{"num_hidden_layers": 16, "hidden_size": 192, "num_attention_heads": 3, "num_key_value_heads": 3, "head_dim": 64, "intermediate_size": 512, "vocab_size": 8192, "hidden_act": "swiglu", "norm": "rmsnorm", "norm_place": "pre", "norm_eps": 1e-05, "positions": "rope", "rope_theta": 10000.0, "rope_fraction": 1.0, "qk_norm": false, "attn_scale": 0.125, "bias": "none", "tie_word_embeddings": false, "parallel_block": false, "init": "uniform", "init_std_qkv": 0.042, "init_std_o": 0.0, "init_std_up": 0.042, "init_std_down": 0.0, "optimizer": "adamw", "learning_rate": 0.00255, "beta1": 0.95, "beta2": 0.99, "weight_decay": 0.097, "lr_head": 0.00639, "max_grad_norm": 0.5, "warmup_steps": 281, "schedule": "wsd", "decay_fraction": 0.802, "decay_shape": "linear", "final_lr_fraction": 0.0, "batch_tokens": 65536, "max_seq_len": 256, "doc_mask": true, "train_tokens": 415500000, "max_steps": 6341, "dataset": "wikipedia_en"}
MLP neurons of a small language model. Each row is named by its layer, matrix (gate and up: input weights) and neuron, and shows model dimensions 32-95. Each number is 128 + 32 x the weight over its row's rms, rounded and kept within 0 to 255. A neuron's up and down rows have the sign that makes its largest values positive.
After each neuron's rows, "fires in" lists the words (lower case) most often at its 100 highest values on Wikipedia text that the model never trained on; "fires on" lists the tokens most often at its 100 highest values on Wikipedia text that the model never trained on.

L4.gate319 [165 165  89  80 117 130 143 136  46 135  57 207  97 161 132 112  70  67  94  95 136 123  88 158 154 148 125 147 115  76  58 107 164 103 161 103 185 125 126  63 166 126 173 179 149 127 130 186 109 131 126 193 111 179 158 165 137  90 112  90 115 171 110 147]
L4.up319 [107  73 145  94 156 113 102 149 148 121 161 150 121 151 120 159  93 108  80 155 194 123 126 128 186 134 106 116  95  81  87 156 151  90  86 128 116 151 122 119 112 146 164 103 153 107 107 121 108 136 171 129 102 128 118 124  98 175 134  83 125 130 162 145]
fires in: "had", "received", "signed", "earned", "did"
fires on: " had", " received", " signed", " earned", " did"

L2.gate320 [133 126  85 127 125 118 127 186 122 116 160 150 114 129 148 144 136 115 151 143 155 162 105 124 113 106 127 169  91 168 132 130 166 145  72 171 113 110  94 128 102  66 125  68 109 154 122  67 154 116 166 112 149 109 150 136  87 183 145 142 145 141 127 157]
L2.up320 [ 71 141 135 125 112  91 166 172  95 116 154  74  54  92 115 133 172 103 137  94 177 148 125 140 152 127  87 103 119  74 146 114 106 140  55 151 133  87 180  98 113 150 145 150 143 132 100  93 158 146 179 145  86 123 109 137 134 178  82 192 126 119 137 100]
fires in: "an"
fires on: " an"

L8.gate101 [ 94 137 123  97 156 137 188 135 113  96  79 151 147 116 164 115  91  87 172 140 151 109 105 105 104 135 166 130 139 118 131  71  61 137 163 144 146 157 107 169 130 131 131 150 157  91 106 201 153 134 185 168  93 125 132 154 144 137 118 122 111  77 144 140]
L8.up101 [135  98 166 137 107 110 166 182  80 131 174 143 139 129 126 130 155  94 189 119 198 131 155 157  61 142 120  81  94 124 104 108  93 134 129 171  89 130 117 114 139 128 103 107 102 158 149 101 147 135 135 136  55 132  83 136 152  99  58  80  98  97  75 117]
fires in: "n", "january", "june", "february", "april"
fires on: "N", " January", " June", " February", " April"

L8.gate454 [144 135  76 105 140  94 144 160 146 144 142 144 124  67 140 148 157 130  79 129  78 162 102 194 120 154 169 152 110 144  69 146 118  98 176 143 179 169 117  76 114 163 134 148 114  99 127 173 142 123 110 105 154 114 115 127 103 108  96  97  15  84  75 157]
L8.up454 [ 86  79  93 110 145 123 122  98 134 117 128  91 132 114 170 104  99 122 158 108  29 114 116 147 142 126 136 138 128 114  67 131 101 117  72 132 130 114  54 150 182 120 146  99 165 160 100 166  61 173 121  92 150 144 155 120  51 157 111 149 131  92 123 169]
fires in: "became", "most", "as", "while", "was"
fires on: " became", " most", " as", "est", " while", " was"

L3.gate393 [154 159 125  33 153 158  83 113 154 130  79 182  68 112 154 163 143  56 173 131 100 107 191 160 149 164  72 172  97  88 136 156 140 169 143 139 148 130 145 140 103 109 174 138 118 156  92 160  97  58 113 137 133 123  99 142 197 121  92 113 113 146 153  70]
L3.up393 [119 193 107  93 118  91 145 187 103 136  78 134 129  63 116 137 141 100 135 175 122 177 157 136 130 152 115 156 110 144 137  79 143 141  87  81 194 106 117 149 163 120 177 187 125 205 132 100 205  84  91 113 143 155 135 148 119 146  88 151  88 111 137 111]
fires in: "each", "any", "one", "large", "many", "some"
fires on: " each", " any", " large", " every", " Many", "est"

L2.gate311 [ 80 166 115 125 139  92 144 110  84 120  79 136 123 114 105  47 106  55 163 130 106 104  73 129 151 127 131 146 113 139  82  96 125 121 114 148 157 170 103 112  94  42 132 165 186  90 122 130 153 120 159 169 120 164 143 121 197 144 149 101 114 113 121 145]
L2.up311 [130 139 124 133 155 109  98  83  93 120 142 125 103 144  81 126  70  69 167  96 124 120  62 114 168 143 104 196 116  93 115 112 139 129 172 127 161 189 117 105 121  91 120 153 152  69 116 114 171 128 187 172 148 197 112 100 170 127 121  83 112 116  86 155]
fires in: "had"
fires on: " had"

L9.gate457 [166 131 132 139 146  64 182 112  91 118 118 135  97 109 187  69 126 127  94 196 137 225 109 154 103 117 174 119 111  95 136  87  67 114 161 135 136 176 142 115 130 128 129 147  99  98 168 135 146 143  82 108 102  91 148 176 124  84  79 110 195 146 163 116]
L9.up457 [ 80  85 107 124 168  99 193 112 149 133 175  78 166  96 144  99 114 130 100 132  97 159 117 147  80  98 200  92 132 140 143  95 122 111  85 122 102 119 141 130  45 132 156 109  75 126 126  96  97 147  63  86  59 169 105 106 149 150  63  65 170 124 128 163]
fires in: "september", "march", "october", "april", "january", "february"
fires on: " September", " March", " April", " October", " January", " February"

L4.gate449 [170 125  77 114 143 107 123 113 117  88  97 137 119 105 254 148 130  91  86  84 126 122 113 154 164 138 169 162  81 106 150  79 101  91 125 128 169 102 136 136 147 128 147 202 173 116  92 189 163 113 108 103 114 106 158 121 205  66  94 109 117 101 145 110]
L4.up449 [175 164  74  67 106 124  85 125  92 151 127 204 153  78 102  80  90 154 143 111 139 154  89 181 166  70 115 183 140 128 132  99  81 119 102 105 118 129 110 117 109 133 125  95 137 220 114 106 117 171 122  89 136 202 151  89 152 165 100 149  82 123 143 170]
fires in: "was", "were", "had"
fires on: " was", " were", " had"